Weights of a small transformer language model.
Size: 14 layers, width 256, MLP 704 GeGLU, vocabulary 8192, 15.4M parameters.
Architecture: RMSNorm before and after each block, rotary positions, no biases in attention or MLP, untied embeddings, capped logits.
Training: a variant of Muon for these matrices, 201M tokens, 12281 steps.
MLP neurons of a small language model. Each row is named by its layer, matrix (gate and up: input weights) and neuron, and shows model dimensions 0-127. Each number is 128 + 24 x the weight over its row's rms, rounded and kept within 0 to 255. Numbers have three digits each. A neuron's up and down rows have the sign that makes its largest values positive.
Before each neuron's rows, "fires after" lists the tokens most often just before its 100 highest values on Wikipedia text that the model never trained on.

fires after: "\n\n", "=", "\n"
L7.gate61:165160096152138091134095151117114120090100179135138165106085130105146153151109212155132149100125131085130134165174114135119165110082128128110086114108131116092119148133169145101054138092128145121149122167180159121147143092108124116124095098120131176100112162118105166139120136127127151124113114111157158115150149110150083099135116170167111103146132130145127141156135157100123106107122
L7.up61:117154114100088157118121129128127125136131139070133150089121136076110138095108133160174092092143127127080164108146173097119137089112107151131143064149090134130131139137122152115156129127095111122106133112117112150061151078153107161117163144154119140132126179144084160086131167125139099152135123128126111162167089102087097166112145181157124123143111133133124153146115127125110139093101

fires after: ";", " |", " the", " for", "s", " and"
L6.gate64:113150108132133142137107137196096128124091137084112126098111142156101162151090109111132165156087137136145178102112155119134108161151120094160124116086086125132149156163170206115111085149110137135129130081130110107118120128147101130136152101127128105117136120157104130126138113106151125162091150163161096140097135141137118131130102105109140124143104131106119121124093134088146159142138
L6.up64:182120140118171139167155085110135097111105142122169108087095138100122144149062118108119142105120102141116170090136131075103156185121129129124136133163105135136112091114136108107085145099134106106136125080159163142118144093109112155094124109112143146174092119138107155058146108145131145172133177130153112141122151127152157137136165100126122118137100119142130143156132103123134123117130

fires after: "\n\n"
L4.gate517:193149126113124157155140122135127141117129106124115113113137138133127114124122122161122111100130167108153154113174138105142155112128122143106108112163115103061139165138128112117112115155098131127150105141137135151131117123157138133133087129136129159128118171151131171128172146154113156145139179144120151188133136145091149137146125121103133138111106123157121115111125126108114116133133
L4.up517:130148107128093144155124153106119117122139107125148201141111083126146158138133138144199144093124144150113123152114089108150115139138151121083100138123127098099144178085146132088102172109085110107147136145159128131096133118110119176122129123169129117099125148128074128138123107153171133162165127131104177173118155128142096139140130103148138095111179120110116160181123143087094115137119

fires after: " was", " to", " and", ".", " e", " a"
L4.gate321:103089144094130124156107081121141115118116090110122130112123120164107133139092073107109133121159130136145142144141148152100152129149104164140121141131111095116137138175117120158107160121132120157146144120147065161126101129154191186163089099139086139086116160128154125070136100111110155143181112188135161097105082128109098114128179118121131150119141113131147103110101145132086124159129
L4.up321:101130154137090149122139074189121089109181162099111076154079145155093139123071092109137103128110146123124120153152120102087120146114160134145155151127112128095163131101130134118146140139091167120110128141090095111113122103097099130137151141133116125133124133165152126148137138113145121163129139156137092116126136112082156147153119119142108112119115141120150167174116178165104108144198

fires after: " |", ",", "-", ";", " and"
L7.gate175:095171138173161141106153145112142102176080149128152111162129149117125150127108122118165145146137129173140132129171121120181065154109127099112137122150119094136124141125132121090143116091133137108134131113122133109108136152117111131151177185170125124094107166129091163130112131086158134147146170149143171132171119137094133126111162164119129131144150104149132146119095158096078156138117
L7.up175:170100131164144113159126148126163078121108135101100133150104163153147133145119120153150126129164122110087134118130123141098141141145132136092123178132129163145142141086159080079142126122099153133124123075135109167148111086136124129144131133142131083119114158165135183120144116190083136090150134155187099121099139084127155112131084130114136120145106137148107139130121148117142128133124

fires after: " in", ",", " In", "-", "In", " the"
L4.gate553:124118158126159135115060111129182118129116134105079118130140107160105110089126130148129099097130139182096185096084107137114130114091138140119077157124145177079122170103120176138148128103083124120156132103143156143119114165124147129112108112075180174120118134112125157108124093122141085144123161105115094113154146129138145100166137149160167126113132153143128127106142127121151135135124
L4.up553:122162131132108118168139128094139115135172116135140137131138082127122129128139103132108119126132081117143070130130121150154130130145120143135149102161140108130144111127131155098111152099099160155101135144151134139142108116079148161147122128117142115152142100142104149176133125139126109131154128101151141127147074137135089118119148093149115148156085120157111129118110071191142129149116

fires after: "\n", "-"
L5.gate285:145152164067148102085075096085117188134158102167117124122130148132140129132115148116121110164118158130108179139111149154125153156116170089146148146127141104149111137116103167112147140138120154152147133141085120094104136137119123127089137116134110135133099140157114172106115084098088134117108100114128124133148094114134147108146129121125132169084116150141127077154128149164111133150117
L5.up285:105132110097091152119132187109077124139130142085151106061201085117104107127151121104102121163101071162108104111107107102147176118110085131108080154168182154132152113154129128110099124171098164155102138110150122116122139109153161142126107123117132140140141113161099142159131148134139160127094152129165132121140130112146140114137084123107128125148122135108135151126169108113127119089104

fires after: " (", "-", " of", " in", " University", " Su"
L5.gate607:113117114149141151111142103164111153109144116107159130149108139129132161115107087158135145178102118108163127115134131139109086120114160172102151113102138074121133149115094177106146151082106139121109143179131096150103127104137114118122131111140141119145109132130130105101105123116101120152102128115125092091093132109136132131108134118137118127148126143111125098105090175112128108137078
L5.up607:155126136166131154110161103144139111110145165140086128100133146137103101102136132132154155150102150120120118149083105132142080124115115112126148130144120139133147163119161140098136103145109145124143132149161184111130076162169159179121172137102133152154126172105133171144117155117148133162151145143136133128112117136123140166144113109080077085092115101133155136134114168119140113149112

fires after: ",", "."
L4.gate266:103176135105092107150100120185136118120112107141114197122123142116106136118130122118161141140148102139101130118137115132113114138097078118123099138095158105125166183146158136100140161064152138176148116095108074139114135079120177159177099116120098153107136132126165159089155120137109123114104090077093134135088087111135106151125112135094163120105141117153096119135127118147159140127108
L4.up266:093146090103104137155135103153161127157138127114107130163153110133131124173108116113106149103145125129138093113131109130146115134138117133092145151141125128088149128107101084084090123081144141123104174100125098148110119108101131106154106148130169128084143114165136116135163118136107119134130131099117100134078076134098111157153161121118115097138121144098098151144118128153137105099165

fires after: ",", "."
L6.gate238:133120109163150102136142106132111129149152170096089129115139136130157118158118106156092118117132141110074196133139139171123155143146108113183157144103135135113126175129155147143133129140143124123109138124145178113140110156100122121124139159123110141083104125164170125118124158120159174074142137113118076121105103094149109130122111125158152114130112115123101180146094123103144129137171
L6.up238:140162122124162100112138135138111127128143161124136125137143184126133133128138158171125128112188149088112155117102136137106120106140105144141134088145089117094131191125161083144146177123151146131137132169154130114134118100113136130147151129128125113103149136119115141077117120105141125137184125139177137116149123111143180111157171098102078156094156142164127087147092165133131148128138

fires after: " and", ".", ",", " that"
L4.gate156:190144146163126120139124137138120118100099135121153137113135148102172193106108114122112146106104132189088127086130098125118107131142165109105132126091082110143146121122154151111111118126143127101147085133132138107079139122115140108148118104155091155139107145145111135109125111142142118117154148118128125078119132129146166114145165118125145093126122158123132081153100138111138107117155
L4.up156:134152141145130159136131190159112131145086139158119129112128149155153153118111110134106120147141115136088128153124110135135108129160122135164151125128133151144076135120095174108149164132123158105170109090124152097145098089137125175161095108155094155093144172145147111123133127141123122117100159166133116141119127124143119117087105130156123160142100099101116146142081101148159111127115

fires after: " |", "|", ";"
L7.gate614:135075134146095148156161103122117180159110144112121142121140165181107122123162128130183110143132111128108141120153127100142138166081109124129126126117110103077120109145126137088138102133149153104171110121140118137132115101118130084134121134138120115144091103142093123081142089142190101108110127119136104166130146155120140107120123073143101060145089124131142175113156140130134115101125
L7.up614:158105137139136142163123136116107140144135162117172116142090135152107100118100117163123088144140110089162155098142104108148147082116159177139118169149126113139131107119113093106143115105115133127150122113134147110133131119127102139158160152137177174122164114141060132120161133157124115117119140063151132121102164163136097105157115157094129108154114146114131113155096145111069124148164

fires after: "."
L11.gate68:135124123147114143135132103140130078124111121089097169111131161141135181141142130105135164100095080145160123135144119125121127122129160104081102139100127146122129149114099071149104133124153079150142148135101122073143077161148107142120126120112148138134089139154184110163130097162162150099110125154141135089123133150123142165137095143132111150132159132141112144142135210159113144130111
L11.up68:104151145109151139131146123156110104113124108126128124098152182166116186126104121137117189121149091112154107118146140142115158129114172128181091146129167154130150100157157114128119156102132097111139155110115139132139081103139068148127127164128141152123128143122182088172110150101108098123138120162138152123123142082137111157154159115113107116137148141166121132079122154170155125124127

fires after: ",", " and", " the", "."
L7.gate26:141088153094119133121124128102120112114116064094102137096130153125177156168127153134085112129112155131119162106125162144158163121098120124147126112105121098174135181100148114168137155084148125094123137135112153111152147076107169117147132123108157129128151124139117128165122132158170176114145097093126087083107122148136154100160176120153118127144120127177125121125143137091145144168109
L7.up26:150141106112112151155185126091110111092096111114122168124089096161091168160072146164141109148150114086069136090117139166116120138094122095098086078103117113113110134112143105129084122124113137133127163148101141126115160123135139176133083126157124151127087162125095096100111121121105141145135125098135102131146094121152156156145158116107132138178092117135096139117125104132134141139141

fires after: ",", " and", " a", " of", " or"
L7.gate367:130121140172134121108122081160144113141119068095113122113127110148092145099097127147127105183123158163151126153085102160147147108117124133107094119122156106136089150096153136142131092125125183160103140170117146089110123092095136116123102128147143135129110138105150121129143124143160149119104094086155161092136157157078118141122127140116097137137175134136111090097074145140179117171134
L7.up367:150171101164097116132168129156116121136152097147084153159146098181109125117098101154136149126147125116114152124123118164112107110151145129141161129134116127163101121123150172109134115117106115113107128146125121138126185144109149124088135148171151078069119127153125169169110122106167147124128159102136105118133114115139135136125156118099139181121112165089124105146126110105110149137136

fires after: ",", ".", "–", " La"
L4.gate454:096187128157129136081120161122168093118101126147096129138129134124114082146119149133129145157197150147121103142101144151081115146129141115115128154119134130151130149128168097100144093141118102130138149104154110134137116150125095142175114136095094120131121127126074096159157083114160132101124138121087140124142137149068169138129107104127101147127172137115128148178125166135171137142155
L4.up454:104119115126160122135118091105129120146123134121117162121104101097111167092132111108134140094119124077158126133085134153081118084136110128120148120102159171118132147136095097140129134136161123126127152097164152124123147144144125160140095111167139098090095158159076119158135114120130125094122132094125159126141162126132083132135116114130148126110115136113125148103144142139140103147109

fires after: "-", "  ", "\n"
L5.gate254:139072101134139139159155143135159174132101140105081138140087116137100185126106104137095148127111134132135111045139121072143102107172101125130085147126156175142113126137118132136159103146069131112117163172102115120095111121168118131127123150110099171176100151121151108126126126095109146143139148128110167154136086126129108099133187098130110111165126114110119126135080111165187141110147
L5.up254:125151115159104090154121137138117144150142140072117124108125134106109136111102079157114091136102098106153087066094146116107134160150116097117135142104090139071108125151073116157147108151133162139118114104109149124089114164112147117133101182151139136173085151106196101116084120150134135106133107163129142135145132139152168122160107128089122093122122086121120116143148137158099123125108

fires after: "\n\n", "="
L4.gate91:102123103158177095108117091094123158184117069116140149138105162129116146103135154095081133067127140113149094090146123145142134107094113139116156118112120128101148143122140128135135153140105128114129115147158124113146112105131107121112104149106129128086136104129107120155129140116111135117152142105145143159105132137094100118151126122103096125140120117098113160170115150115154179122138
L4.up91:135120101123110095132106137088149132116121095104154169188136132110139145162162192079142132101111143085157133102146141103122128116108126107112127096150096134118118165127105127122127145089097154113153146104148153099111141105153137111172126156144109108143176166115130167137076096103136165139139133137122141117169155193138097131164123127110147130145142093128090143162128125101142126075108

fires after: "-", " Al"
L4.gate403:109106081119149071115149105110090109151130134103113107129116110126126126098132125146130111103123095124135146101139156138163128129099126094155130109114152136144146147148120137169175106101149163137112143180120113115136141131131136111131131102109120105149115120161131140117141096143132136116152182080153110067132137089089112093159114125132103133104166120071146093118119112140111107086143
L4.up403:144136157120097102146122137114129129134109136089125146101139149107061106131131102084108147128115115100138133140140125098141123113121130114155133132147119134145115126137185158134138140170101157120107123111116133144143143137111153165095095120139102154165120160093135108084132120108175157145123133128126155160101117112144140134139117146051110082119154156093117142131177140101120107099145

fires after: ";", " |", "|", " -", "–"
L5.gate25:153168099103089159168098111123112114116118145125118126137095143103125166147152102104183129174118146077104124107119130170152105137116117094105110176115127132149112134097121145089119092110163145176126130122112109097120083135127166115091117118111149129100120080190079110107123113142118155133159110163149114096106130155143154151145162121139142100103124127130140125118082143111145090138142
L5.up25:153124158083127137098114117120135103164103126150096126135106153143111184129120148134140101175124125142117155082165102106158092112119102119108141162167150143157119129074125076100124116133168172115139145136124110137106086167134175127040134119135143121138095128144114109115126106150141148121155136126142110150159135135108084136110092087156118106087098149114156121092104155127168092136108

fires after: ".", "0", "3"
L6.gate234:131143163139102090112070107164116117105142148135098152129101210147142171107138110144108134137127124144148159139113129136138104101126109119101116113111152178116132162125114121139116099164156119146098130126110139108152114144153114172147137145103131155125108125138124117156158108093163123108156099158110125113119150138128167119193116122155128120106125168129109135181114145152147149134137
L6.up234:110142098120144147117097129127164152128073144151115093148114124117131164077160116138194194111146117092175143107129130121149128146118151104136184110183079124153091119119141126126116127127148133136164121129136136122122136096096092126142079074145128131103170162091147103160156132179077114146107116129165157154112149114164120151103119144130108137147137156121094103103122120131127132144088